From a checkpoint of a small transformer trained on Wikipedia: 676M tokens.
MLP neurons of a small language model. Each row is named by its layer, matrix (gate and up: input weights) and neuron, and shows model dimensions 32-287. Each number is 128 + 32 x the weight over its row's rms, rounded and kept within 0 to 255. Numbers have three digits each. A neuron's up and down rows have the sign that makes its largest values positive.
Before each neuron's rows, "fires after" lists the tokens most often just before its 100 highest values on Wikipedia text that the model never trained on.

fires after: "2", "0", " played"
L11.gate227:057062089153129097127146112159146144071133134156178130119132127142141065057160100163178132170175161089100075107133128178142110106056148054091152119137142138114093129152208130188068136140060076072069094107093121085100146177080173126137115131154081149104122089144106137163158069162101074207079086166112181096166085110161177136148162103082095124156126153144116162112156089046128144118154142110122090133134089147159101135109168159187150132106127171138117091145083140169113165103144062147156119158167101110133114084176135105130083125141098162158123194143107139108089163155177115105136157190163106113131097070119132094094107161113174168113141170113156114122161114062116177119136168151108115166130131140149166094108101140063120106119128146093113115100162073116118165139146094
L11.up227:127108128092159160098172158171170150104141135111117148168141154136095134116151121128120140110123089110145109165171092147105073104184103120085147127159185103179119115163157154182071172087184108116150101084121098168128107148172142155121082113121117139088123111114122133206130116102095115100146093167096091084121140119105097143141141134130115136137164146145141143118073191165157148112106143162178186099131148193113117149150156101154163188136077139093101116151189149119099193154124087133095143087128111133124095069126218127157112135164125116162112214099137099190146143096168118101139143167221154151125150127075110082126124151145115151106098128074115081126129082159070109115142096077190164126200137140152119076134157109103115156101144113067191094101150124120163192150129106

fires after: " (", "-", "\n", " \"", " s", "|"
L6.gate65:105146127089095170157129119116131127091051201062133114136113144102166086090128165126056188119110156074060124130114107115092151133135096061124121138160197097119046094155126144184129119118168157113182131143137213108109147127126132156094158140127141114087136135119126153157144105133129131153161093174154141136093117074117131139137143071087109121161133139116133122158132151082131111202200150134129094138091133145099102182165125041165122127255146104188073138071128146152096150144160143150127136117114094105140113123088126126102142126073103127135112150101141063182076145146123093168108147088148096125105138157183047147079137153112116168132157161122082124103161116087164168135162133134102138150157132163138168029109128171060126174122175062104127111145115151151130180107135150
L6.up65:165151179106102092146163109161167146177069138122149172138182133093111101153066161117116116090103124153127157180127165160170093113163135172064181135171143136093096152179126098099136108115075149194071139175131144149103108147182084198171151106179064108102136099160125045099113125095148177133150096163137146150081157084126151162151098127110092089188151079149209162099164141158087098127121126136109112171081134108160162132102188092164160137133055114148104173146126164116168151157110147182135191085113108125182105167154060150079072134123105160137158123141152135089111183102171119111093129124124126116176122111081083125142095135153103121139113118238114149132091096126139103178160119081130124161133146183104171148105123142101127145124166107167151098068131135119127106169137167

fires after: " ", "2", "1", " K", "0", " on"
L10.gate856:134131082153160123121116157144116112117090127144173133151125118188123146131102178123098143119100101069090099186150131119048141108146067138112127119195081173168083135150103141057210096115137121145130147143119122054159145123100163046148139107084153123154083125121083143112165161112139145152120090122137180105142124211085112123148046088123156201106078112095159094176101111170103132196115176160122104153126126090118145112118111102036128131105173151138086127113092131096095138156122147092147140118123120101106164101084088103141141130130125051128137164143092128123091165121123113180196152136124042149136100103179118097040112099129157134068081143165125165122138123107122145129121131177118135128111141140088143209110053102132137118105154161143101139076139074140137130134186149
L10.up856:160174158184164149110091136099098132171159160097180165128154175150127124086141122178211104113106182114111097127112075143093108091120168103100161160167146136145137150155102178126081108098129132067067126078140103111151071143167124109172186153151132079090121119082114087141153132104123145137075120148097071118120121111134053166115105126099155169132086121129131097152082080123030168102148104081115129116065135104173118125117125111102124100171105151128070144128081138116126164155139157117102124105144095152144125132154189152120083107112213118175120090110084116174162107149155114145148132185117093068140157141115193128165136121120128117120120096157113191090118088167100166121118071105139131111112103127130173140121088089066132226147120139105119158160115110113133118140207144

fires after: "1", "9", "7", "8", "0", "2"
L6.gate1018:098128154148139118173176075125140171117127078131118104062146153084134133115108170141148102194180117100140123138103110085134116120140174136073077117113111090134158105152143065135167131106056094163118142053160170139094091150091122104125130137162156089107116116113122094139110094138108038127134146130130127149112147171120127145106110127098107067101145100137080173080140168133089135101106173100133178151194125162090125147137109149134115150072206157117097136134179132126153130143132163146143109144137142125106153159128113228131127130140130114120144181131116139102110112072178162020161159092067164109130132124182141114133182077160091111086100143124105061149126114148147121096174117136111122171130120129129161165087075152111169147164127150173183096070126162156137084077137157
L6.up1018:141159102135069096099079115136124124117149113129117128123143144125093130132134133121084100165097155097073135136159108183099220138110167108091081150077179134108179148111062122159135177146141140114149119119167132110144069129005202126124107070165159124108070079185052097128115158131143118185108187105113170113086080190165075138107170134129146130106113103196115136120125131106120078113158119133127148170175106137151131124164132155178150078147105134110130141127132147185075116099166158120118103115156174120171154115090107141137140093152108161132093053107118122130130117117134102123136133126130082113152165118103178074153127065051135125120104088100141034112125150094098181127142125094113139134157147192113177110097120140175164139122166136122135143162067120058128133128167155

fires after: " R", " P", " S", " St", "S", "opp"
L6.gate439:128169141118180128109153206208138142138074110157140145144107159109158114123165214076088176118044090090069166107178146055118130097203101149145127113181112195169157164167156135093195128145151095151116149122183153119138132149144181072071113159111101182131067105121159145141181182107135081185156107139151077134078103115121058134139100160112146110171116158105076091150109104106105126191160100148107135112143167090119179143072086053124128128137113098134146145095147099120128091082140162175096172145185086121157115117167129137079160097126140094087175186154122116127146127174058142095118171107171129175175155130144105168104078181200147148072144072137164164122089087114140077088133055114083114180130141146173178174114100117105088121123117095102143108138066167090144127152131101
L6.up439:148076113086134156122102124072134156101138148091167116088133142134164094140139162104161106090114134157130096150114151078118116127089126143132103154183156192095196106148095165100133150170067104149125121140102103140109178109155082126081162167178127112110123106141113077092099188103088184052151147123189169094139189108137187062119134098132109091193146216134123112120068153181159153067145104109099131078134137108164094142064138123134133142156110136136150133143057119113129120155100107199131127206128173149129185156124114115127087124149156133137184158172096146126127075114105126098077085088130193109079099150119096109169141145133142165150182115131128087141150079174130136110122140157103086098120131119170113178147118157139158141114148085070117117141132179125138113118146139

fires after: "9", "2", "0", "7", "8"
L11.gate186:147109123096087103109095113096165175124106153190082132119157051141193144110144169084080097175123044073098100134175169137154136139072065077104144106151107117142103109167151137090177160137079109134144112091174124134112118133097103120164137112135159096093148051122134100150118156140103095141111118189141196061209113130146097116093152103111130181096103119111149155144126112146124073142140072103129168126131122119137114111177115113144160097128118163089138145124136146142100129158139158165166041139154125116168090164132205186099053128127104131086128099114130123140163102107178110123152138100139140122155116076222121086156064120103153066116175134151167130124146135134187185120147141150136098076147123150113156119125137125053104150100136102133108104102084136133150121141153146
L11.up186:135130203205087072150089149123091145134101109160104118158143157127105119169129151146131130080129061111097120075140100140177153165148143084181139142183165138122137153098138138100117116126135111078092173175135093132145121139150048183145094106131148126087145045132146158194166122196171136108117104149156091107135173088155116135102131131143148147119121051138076105085102088118211121117182158171138079126104171160184093141159116207074158042139105112098103107101127127132113165156062140091139149152147133128095107134120185118135128120143127050123098127083106154168090104119165058079144155149092124128133104147112086160098125178072174145110074122119119129157080134118157114102150163090096132136099111152108150116104154144143158108126151137157164136196094107117097114148110090

fires after: "0", "2", "1"
L11.gate789:126170114095076094125040108132170081071102116129108174106100123151190083103135168145134055106159095106117113115108122091130133124157125148136118101166146101120130116120132106077155122092115114129160133110113116099195117134029130133122114079142087122116126135119125048146143068100105187168133152147084122167104118154091105123139130132104128132117149141169158143116042151164185136135143183085134126106156165078125095152089120137124094134211089149174126109130160189076161147098160159158101139124110127106134128115167120105104107129133103121105045139115125134155159161187096114133139094133080095118129144127169184131170136148119120112140116107159138108162095135127112093114138197116101084149135081199140140119130110138138073126083121133034097076147098071112165081150151136
L11.up789:158124113100064098123122156114087160179134149074102116121140149126089149177123152108202088153138154127137114104076105125200067111101138127067176135087133107144106146143104114114140161128173053131116048127164131072156150166099188140143107033093154144156073147097183096101122106062157159151100124155057127074140185159129079084104129167066179140141073112135161147140134142075131145098130097136103116077134131146106080135139139210164128106149144106131105097103082111133136130118086101131079119091130090116139163079105163124115122157136124135140082184084118133087119100129113133146146108128039124177054083168167176124203149108152163112120156120110118121102091157136098132127119125111100069182113101131115122131168118128145150154052130164089129092114141143103107066106105144

fires after: ")", " is", "-", " was", " a", " Apps"
L10.gate642:126046127103114142127110121098153131106077100147146177160154157117129141071087178114101061087136182085119103100091136146152137187122115049163114203113086120062119118146078133137124140102186179134132107125159151170188077100129085137118123071153141107117095152138092123075113166127149153111094156165153135123153089100161172170090134076125080129180144097097142077114095126035143096154121095085145130184119104070143146162075157123128089097127147197157147110167191182086161166112136147102136086136123136136145116122163146145033140115113124152059116139146148135168177072149135099113104131112119136141105158120097127115116108113125170109173085122143127145133123125092111161104151114108103117094121176121117159144206126147130113136119144106112073131120132148095116076103124115
L10.up642:142168075137112207119183167152179157152133149096166144114115140150081116144094102097133111202168138094144086134095142146129106132082093179127177134125173119134095145116055126128110127111129159136104119106185081107117118125114144151103167078092101149212124123129114146138121169141144167110131127137104153095129094090132112131106106155120147147148104126145069152206122098120151153111113125139195127104168187096092135108182120157178120078132113136138127151170122222138093139116224130118193107115176167118084145104132099169151138119073100138120147107082183135113040147155102120130165110147136103145070131056075170072101129076086129210058153149117164155123081058066158178186114143153124112143147158141110105104187148191123075126154167123079160177145115158115150111116131156

fires after: "1", "0", "2"
L10.gate650:173113153197126183183138086114164061157142156067064119075113112150127098096190142086131128189153192148128152094100112124142147143159199144147131143132103163131128116149146117121097151140113088152139123120109085123148147130101090140086155088076124106079105151127155103099068127099172137107149130105078154131142171077077143155124159115125111152110163120138140151131119152154084111023091101145132102140119141139091130155112173140110165051084147120169128127093139121145098136138169157062125055181060188113165117097129151174123184153140058192152128132127150138132115107204141113183116107044108091137166101165174126068132101153143123117133123104116112111128134169120104166095150094133114101120176063141102109086140095176113157133151112184137149131087133111146127068120092206
L10.up650:085097120131129184120191113112152111093179136150195121166056091072062087123133171167121155173112131135096148119127125187140114135100153159147159124153112112152114040182136155140104131134181118225171084067122100159110131134121073182128136128145088101128105143129075106141125167073094157142116105163115089122113118089050164184107098173115166092101118128082148082035133176104132135185119107190109098132101151149136128124109208105135161123121158176134139099110163131146119149092069110109094133098099138198141100154143104141114103182109141098164129148118116123086146108136168178061141120138078109104181142120143118144166135147148139129124142137120152092111102140140139184103140132156145124094106032093121120118130118113172150076127118140139068119128108109087098157109067134

fires after: " ", "2", "1", " (", "3"
L17.gate185:130198133139144114135145129204149122074104102133165158129154128138111141094133106127111162149138114074138100186150095086116167126167132136102093122073138146108162146067124163129177107139079100123066101177105113102088130177117087134079086068140075093113159062133189137096163081051108066133186119113171130123161117121088097120116156123110175189133082141132143158107122172155089130129145087239163134118134138119123147107130117154109149115209160124076058131117160116102104116092142163142184135160125103152105087193165097153091161127068122127144130150117160084107089106111128102112141081158118083087138156100166114133110156117115196215136042179140098085108149122145126102091113134128124090101099189112120168104154110143120185136087170166142150067129146081087126132101169100
L17.up185:117200144155119128119122137105080099157178083120180120161149122172099164110103131145104093195204129134163196079113097136144064164071103149064139152112089099083189150124115175114117160108092140166091107144118115125104152130123156157126152112120141144127132155141152158081162109219084130117131153170141134120191128151071034107150113169162120132179133188110136110108132180130130143148102109155155156127203115123138125129142146136124118099188149104124146085114125162118134177090156139144115142145123128149136106141147092147146148052179128129102126159118119135091211048080151100181178149135055093144132078104129120111148073149096129150101082135124124116161138166124132200119139099115128150095088169152186144139125141096120192062101146142115138105177103131082166139158117105

fires after: " ", "–", " (", "-", "8"
L16.gate420:095131150106114102123142193203122133142169109114186157095046133144111070110100128144141125106048037115089115118115149089124111108175109108099119071146170130121129153141053133108131116153173111035162131116098117151080085105059145139170144154145080058129113138154137076152132138117146095117103136127141209178155074073118074184083091106147137146102101125051155180139057128172171064135137134114094087132135125155176130092113131103140134118140103114184096113123118186127145036131175131116113131130092194128075142127128174205153090102161094118128090114114109129162112150142121123182152175144105145189164184045048142156148067158101140181138121132077123115156142115147162148075129078097094112177160133173106118150111119161152139174066120122132143126166136135072109132194153158
L16.up420:118104126144101100128147142121139115143085108163126101078102148116120166118107147089113125148092066102152157128171072083216101129102084102084170135135132133118100164092159142113144097077103115157139144136062119116063109169115145130120138099075173149101160118128149156113080183073159065149144182111172095115100090073068083133108124160144114063159122157137149135132168178141111106109125105131164175086155149122121113162155172100112099145104138125181083163095140154072177081147159105047085183149118147124152136084090106139130141069242142112139152150096097137162108139115123104125123095182133124114169110110048132172101143149099110193176124145124137113094108101104128097097150136156135135137188158158104131079123148248163131086121201112103137121106111123048140141108150122

fires after: "7", "8", "9", "6", "3", "5"
L3.gate694:107119099144084132086154129136177165092113181122096089135163149135173094135205141094120137104131160098079080110108160100074149078192149098145148122088199078186076165098077095146127104144139156145089124114099106117163114101051111155136120079182111119114153141126102100159115124160125060077132092110141148111139113097152141127105133115168169123068098086148124151085133154144124108098083106157086119154144163100148061119129099127149135126158161121155165160114176131198123143135149109088128132105151104088092112120107111134103131129152142131135118139071057109160147085133170132135136145131106119156155095150113179151162139084148224122104155129106125063107156146119107103100127120159110129015148071176106098184111136172137122141059077142177110112145081141110171081086141144
L3.up694:100179070154103174090144139159148144122145088075079109150150040089124092097136101095110156095121149061104141083165177075113105103097164129086077072140130100111085195114143122161147115141179132163086053192175100104155101142157133129156094065117117135135077072142081076161193121130090082146172092149080146064178116126096079128091162153087140151095087084116104128111133169194101126107124151184119151169123164114190125149206163144083147137170128109178121153106118190148147101119096138119108127139082136109133095068224138106104129134157168106114110184156100124120144116073194167101144173118150058132170118083166124137107126082115153081114156147117134078141133171148113139095096140145110144082078116202116146139094162089167111162143104166125107091078086093161150128071137169

fires after: " P", " D", " p", " prec", " R"
L6.gate967:090135123158145087170123116095102123119079082159157069081165161162115196178172183121083188142073201126111127103130136163114086131080151090153127080116078121131154140158170100126103116154116097147159121121137094109158134159119145031105145134082112126135131168155131116079061138136115150193076073149178156168133144114120104122141136112093154154184150130142068126111086182126112082150143072142099094131102167152159131135152091138102121106098107115151125138102172156148098141135116201149142164157124076152070098129162143132155133142166116138087144136138108159106135178077123141089102102119132116120130155069176094089158093158132167151131147133136185152105161194148112100051172174108106123115130131092186098122106122091167143123088132116170238183140139058129169194093143121
L6.up967:042133132091142070129138162144109128060101094132127101145165112152176120129135097153140125065127108160085146120129182079152080114175179112170171116117096174136106024212124162166181116161114082123172151121174111136096135121100126133171127150101127169153150129189088107096154168132078094077108118155149101170140072136162167111172150107125161135157109194112152161143119100148154082113174130075093100117111155130209102133153081131118128141082126190104142141085123114087117181114129145152098150191092151132136137140142103163141198141155089089106156141094121122123162121116155106090119140085165133161127125102077062200127109181110146164113154106090094214103164159139071125124122151110101137111117131096145076144091171112158167066138227120132115095136122111078158106172081151

fires after: "0", "1", "2", "3", " -"
L10.gate270:123085093149127178183145122160091108124126091139191091137142196189168156140129096158127109127126118112105175141053137118134165115088156108123114148135095169102144108106157114126113104144099107094134109131138077095179102126129177143125120133168118186118129148155154096096119164071099096138102159131111107135118150088079129143142110128113134130136120080130104208102153122076128137148153148074109213158153139035097123167108054147103024128148116092131108091125116182097148188082160079125104141185129171150130113153136047148068122059182103114089072162120151142115085126156108140147099166149124134121118151125129081115109181118074098150092141130112172087208182131133127157115124163115060085110130144150059127121139146097132168075150130088083089128135116149108142139131118164
L10.up270:128143116169112104098154097099102149104179141113127119105090139109063157103086150152099236116149097158142141163091154113148117093062148193103160106143109115127124213116076110129180120088077110097177149091138061122149126169105143107187141072106149115094159130121115124105111144114118112123246148139137110132083134089106153085113122150150123170182144142169112194138158138086136178138159061198089111153138159143091131084168137120135148113114182131171125081138086114133096173114100089115096152074087106095138153114112048108125124151093145147154109135168161093074156078148080169115071138175186151155147046135114146135158120120110105142154160107115161107143154145159139080155081130142120053184095074145173068123115119144145082078063101106142197117149165117093133101118099115

fires after: ")", " is", ",", " =\n\n"
L10.gate1007:126160122113113155111111039114125119082136101140163060140092120145124160125087050130080096148180151085174115135069140113107126149086135123140138179118158111095093115148124126131168113104162139099155094130129125171178079128124164107151112198140107104116145096120136091154081131153107144071137156184185139110059089066149180111137077129151079166109177114104116135086132106096183126214122120131145141137128102151137135143130147107161111094162131124118082121177080137154129132107177126134119164072140156169154092192165147125089151108074087139134115175139102048111135122170100140161134123087123093129157149141107061082125131145126112151172152111186110171128120147099108149108148111158115103074099176097109110087144149184141081171124167047090119161105070149077126201083130165
L10.up1007:142107187107132121108073123092161123076109102127126123113072171136151165153110119106169114176100175134109160067113154152159142146124143089119154107122105167162129081118164081133117100188129213170110129104125095123170133186127123088157141108174142147130138167118095121125117156104102134094101141140139095143095096147159165145142147156145164127064135126122085169143150159146129123082089159141129118120091180120106106123149159154125130128149110209135142113160181147118137168087139130100151095176110145130173137100152135146117180121120210148110176160164124121117138129133114130100222056106193088117069165130117078111124107107137137202116110115124143095183046112170119124121141173131110120077062118140162071160135102091176121097108075095167095157134073132063115044129072111

fires after: "2", "1", "0"
L16.gate613:155132137107167107080168139138127105153143128111102136151113152140132115136138138177126150134137139129070090092166089146095086113210127069071120125096063156102104098149028197131160131170137125130106116117153061077136129065125179153131117106106079146187105158071154123090110143166073131126128110172130148087096113105154100104171119105133123222118095136074054131144091121169159093119141097170097093123199119159085123082106126126100128184169131142116113075104155178098189088131166109164174142160109139149138064146179153149169158173130176133125104181067080095152094151106146171131180093174080130090176168124186153133162102140156157079070128170122139069134111136131131092130062158121111163136153164120098163134136085132148087093135126098130144153197145123119146173113122152
L16.up613:118080125121141095094115158123159153106098108129110146161152189154111208133087112157154183146167142118092094106122072139123097096151134108050137160107115155067147119174129173098084155173111091092130099081145078102084160098133178189129101104076162195087173156133137059091099121130145135122137161081090142095145139018129107123135137166158087128190131126078118158176166166102187144114093162132129130109146163130091104122096163099093146161153114157152092070109153135103127102129121111125095081121179167146143128093151113165112179147143147069093121149120113137104098132154166113119119098211076139077168148130206148133179152105191118156129159157094171138119071125141112123194158153100115110147152144109084170119112138183171087100139177110115093142111163117172152110168119091

fires after: "–", " ", "-", " ("
L16.gate16:094144086164071063198176114178098117112121128137092104161140084101148124138114175125152169155158100128173102100131160132107125150139076107168132094088095118129125106143184100122175100147141130045086108090106114132166131118093066155127119157130117152058139187109160192130136114119136099125141116100182132165128142139120147124111074124130119121122073129087139114100091174098067033139087089106166114082171105149135115161110082133115136139088132049123154097148100128137089113123131156128123123079148122121096190106100124102155105143121080095131136110062147176104093147093210123169131150183109069176138149075160135082155107118121148158153080159148145161141134135107130138109149139123130133123127129109168107168104089201161086091114146151086156067126112119157122166113098128
L16.up16:131118179091125105104130105178136116104180103116158034121117125117132096117099166143139073133155072142152087160167170107100123137160179133108125105136072111157103158094182107173125105104093113096029139148178101100054147135063105124125167110134113164116087106158120127138134110075114096172114140100114170134126131070145158126133109130134150131098093180146034087141178099128083167115119150115124181141106142144137140201095129119161175085128134154158117150107125166155098179149181149175122145190143144073149144107104170132101123207224079115202120161089117104110111097134203129150100104161107151135151122055122105118132080127068137145166121142097109143100140120131136173133111163141120163120118195151119163175109104116154141054067103151090118109137171126070096154148135149

fires after: "0", "9", " and"
L3.gate904:161174076086185116121133105108137140101167223159117138106090082132171117138114141131099132138082115116132083155122068112127098138111114121148141138102127118165178160113113155093132130124147191100097120088126076132102126187128084094110124091081164050081125086122198133115083156033133087130060159101081121079174126099161155142148130154127166114182169141127126151078118179116081153131175117149099129134169107158154098135121144092174159157160076143154120101146041156160134152200090105144086124102148046120095139140102153107137176120134123136134146126116087138125213145149139110080119140165157075110113111097134153112161119115176178124102136141113129106056136066141160156134118129130100175116165098142136153191156125155085124089096109134088152131159171186014166077154170151
L3.up904:072171174136103054145144104112105120148140116106132148069110083108159098151078163186089101141140131186113182109179126071132155102130070143153107140122085125127111167185142172075084174132126159146127107105112123129069165176171154168116151111098176140127110125135123121107120156158154114103080164113139074087115125121168140128194146133175135134107170143140143144133128196147097152117115182175116165078168129146158139102219110175073178054139120109054141094122114111150144176167062130069165116069127047109166150091097155101120083109137109140111111124141045135125125103146131068142113098185135159152071087087114161125180140138176128174132133081126177097120147081145097105137121130138106146110142131198136114130150122177099110087095095138096133125127135106110132078182117062

fires after: " d", " F", " D", " f", " Fl", " p"
L6.gate951:122143152120080116182105150086133178109118133198155203212109122122117126151137181091133091169102099103105183065132136138142100142112130162163061143127140156131199137056184108142105165116081122185128115122103087145113161086137139080166113114088150109167134126135136132067124221172127102126112091149163119132115141180137155130116100132111118080144160124119122133090080170065154180179130122124150129130125129156137169123094092140114128177151119136089129109139098186104139165157169180069082164129155192122143098125148116114091155172157188179093127115107074119093165118029126104110116081109093154150136107132098140189084138126159178178132133097144152103107144129152156125048155114151092142098115055145131146129135110109162075135177140146162160122114133143167107072167133125
L6.up951:126146116043190109157137143143111118129136100133087148134102088146133103157168100133144132051129132121166097169132162101097114136130106100089108175150161176194136059153138096124156097090125176102100112141064130100097176233119100140145177146161118133158146167106157098107093095119101199139153074105129138156142155100078120132151102123140146139097202188128148113124186138121104109098134132144167123123108060122134130135164134125157149157169069096162119120140102122064155046166182125148137113126083124139116106104115125107154100078170144137100124136087135125147080151093165159125082101090132134147142137155140144098211122156118173136133122158139144122124156123079121050133168147140118097126162166074146098116163123182182115087197189185121134157099181118102117148130121136

fires after: "0", "9", "8", "7", "6", "1"
L3.gate311:132143096156118124147148122103145164116094179149142120148139077106117157098184116082133128096164125078100113120148131149109111075094078144179095107197092138204124139122158151108169046082109166177185124106136167160111096128091094068161162120173179109170112152114040152148118108078079089144118153144130144107155075167153177123131116120107121040182125081137097096106147133109128133139129105175114111174104165111129112133185104140115129085133135073208116150109123168146088102171117116127141205185137125110080111095161114134123162140145128110112145072119086119085165127107106151133096195117127075134135083131169140138156112023115173113130117104121186109093171096150162152095155114121092098151152079157112161140152122157128093122152138079148152137136117094112090127114112168
L3.up311:145103092150124115080137103130113094092125163162144130149138144154136148105142119095130090136096120094176087182100134090104172096094070116115144128154153119151100126119157178115054139145112099090145153107170137055129122152129110119104168116150156142084134141100121110112043173127126098113125098134065121018157109093193154138132116118119151085134108091114107043088084198126086165094114124175122117160172181112097068087120155146140188107139142189117122100084117164193105144137083104075165162179193116102157104098136137170116153166120126134126160119149069169144073124119109113118172174113134083151105141117166124120115121108091204180082128104146170161093155129186132116161147067148129106137153090149090158120100153098100126180099160117155159129148112145142098080139128134

fires after: "\n", "2", "0", "'\n", ","
L6.gate28:129099110077197113138131059123148133107104075103167090110089127126165119089138075094167118109207167098114151138198115127098135128117062152069154093089078132149097113101138107173061164103099110158087152085126131089144085142107090026106119160150147080074142153163100176108101104165071129109147087183098172121105132075094176136156082164099114154098120063086056125138160186063136119158122122177147114164111145101104130138128103111130121100149181125177138101153154144105095153062116116103111085139187142159149149148090100193144165091147079150156135152179138147146087111147150099092110161167110107170130126085144126076138094160135194096174122136136094157099134135132068155119119168096116171142103150150101128118108141150130124125148135177141132085114167126152154116085116078
L6.up28:117141063171077151112158120155120094101114129136145109154157119113056112079168178154095115105135126097096132081166102114158134126133134088146208143191087125154155095125135069167138116120175085086156140112106101143149136169139118092130107107098166125115114093080082125108082164095125111152099139147198150124148130102104105171142125135092120184154133120062117105091098078106113094062088142170094124114137112140112147196128147068177143077089121110141156115168125098143099118109180120093126108153110122134113101168069205149150089153142094148148151120084130102111084062114156074191196127181108072090107125130077177110105115137151143135152125095092066070110106162142064123119160153165136085124128122102154200127102152088114096103167119139128197167116108091049115161157141114

fires after: "9", "1", ")", "0", ",", "2"
L11.gate321:122135114155081121127087081102104112115125093088171080097115077138139121146126152159135159128172143114116119129087154113108138144133125173047141104121085108164065108134097108151155101216111152110133111153125143157121109085117164095145112145124110070159183165087110122093157127118139150127067121108136125148145093153192147200186091028071128122077186097155067158161107112116132129226142196107062150142144048168101104160144136085165099112190181075145120126091051134124105113110137156117148095083125158105127027104185137151078147093151133102082124049146120118132128145142112075125111117162129101157153120065125107143144085120177165172158110159138151164143153173137123133144122121161108136076128101111090133096125061158117139150153157127128086082162083154028162091073204130
L11.up321:111114097093116153188150125136123125111126158152182123095150106107124159142163154102122140105184103112131122065086158219072130123115094141129111197072176185099093105112126107147067096090113119208090108123188140140147128115078137182105149161153139126123137191160112106148123187116093132136081139163096070160136084183118128146124113159046140091119145151155147134149132164104115126136089113152167177155125134121103158165085115155114045138200106186134080148099170152145129154131173135053163141088097146129125078125128149173090072083130156153095065092131128105096152162155132133132138120151079151158133095019169175127195136123131157200117160127110099167054076165065153147095125095144140100103126163123132121137070115194165143162136121067117109137119143145134091073078142101

fires after: " |", ";", " ("
L16.gate824:095152053136146125080143189155090141121095126140191115136107110154130095145118151149156190118092133114142159113103096142105144161113094137116183179122109094150085144131087148126187145180146188068112117139079119093143101113108133127111102132120140122066065115107156131191173127127104177114109109149187166186082108115132153116154129077123154087101086176083191089106096170108185142100090173149123158138131139074149139090122165117138124127158127149124114187175093165179090158076133072127122102114123115156161129215111169143116103122151117159177120151125140073079115157109118174173119064096154126142204146148147107064153135115074119123130145179202122179144113131098148119097140148099106186118115068146133091173129104154118112172151112158133118097164102131160103173077094111
L16.up824:153132099089147087126127141165118108112107139124158154083109077104080125107109156127086080103105079141154120146058118114129063094121139140177154132185154107087211142128134117127138137146209133155128105136101075121109112133103087165066149183112156141068172121154087168083125159170178144125163149078167147149127064117112117133131104169133125129168141108155150118077182146153120128097159138114115143103141116035091137154194089073179160092109166103152127157078095148177148167097108157105170158153150114128110130136141127112079091165146041089139138105163138132066163143069171085125143102115168141131150157168120099124124090125172134148131093129134128131184143130108103096132117151182130122097120103176132179177059090147182116075142127111107110158165104136181111123155082083

fires after: " ", "1", "2", " Released", "-"
L17.gate319:076112138145120077153074128122119087120126146100137086111140077148088188119183169138084128169157057112077138051126162125152102160157192106108139115049144135129146109084046135141185117151118115169123107130113031110126150140176104088131156082156085130177094117166156173118187111125114100083124143142136109140165146148119065108195120151097089199143126132089176130154114156105082163126062132107097048151142137087119151126151150149069151158109143121130091051091145163137150179148161154135097123142098200111128120128139104132139119145169092154132084145097133156145092107135159159086173103122126098119175158108137145120165138156067164087139081196110098098120142178142142113122152126128102143093075154103100140150141081131143176108086134123101121118123172118130066121136114142
L17.up319:129157176117141138119150184161125103196253097077141170101121122167120164080111113147165127187091059113131160056171109090158131139120089139110162167128121120122153156112114159122104111102194147124157101168094090144110115175145094145130182141155126176203116149191116141086101074047132084139152158143122106132158108122161139133115147148096132179109052169124138162116139102129158101096117083162122124065171072173137189113146095109088192134126084184136114127131105171097148138178152184087143102149084163130093167125142122114140135082134142161135136156118154090101138037171138114127163135126114082153191169085117110074122136159104125138139090102205060130141128101100189146145114107130121097126120140092102137155148168187153126161117179130122175101151136120092069115110125124

fires after: " is", ")", "\n\n", " was", "\n"
L11.gate37:183089154132135052136147148108130115083139091074187089115110091143146061069114117122143151150128136114124169144120118103124137169081124086124111190047177154093103090114100172139150092141180140087113113128092109159153151091100096167126092074110134073143140118151094108106158136111098088126124118157144159127112097174153126122176106071111128159119115132121116161133094138137127148103131134148113129131143162158103180103129101172136068088153146095107076159078067136140178159105081106099167183155067137160115101150133126186126150113082143089173160121170116165120116121144064091081096155161145116039092195126148122067102134187124098110086074119161094119144138196175110147139093142163104178108199089177162079092136111111098095097210120140170113093122109088127127184068119149
L11.up37:116131156058147115123112093124125109141141176163121180138150156120089157123180157086120124090143143137096169062112111165112106169050164116160102080155107123129120185159130119151124085104145158096096078095168155126103094131175155113126128162115102107125068109089108104124177131088115167151063112193139180132133131092103188100133090117114132070111189145183087134163118208104167164178144079103168116133071160124136111122119143118162136117114127163159135133139126143120166117105180154080149106168140157116111091070147114131147155131116139208117148139135055086177175139209120164103135139198122109107160140175092151144187113172183151119125100077130124145115132127130127100104089117164129122088095164138150117123154146169143101151216120103121147114174155098111143152131183103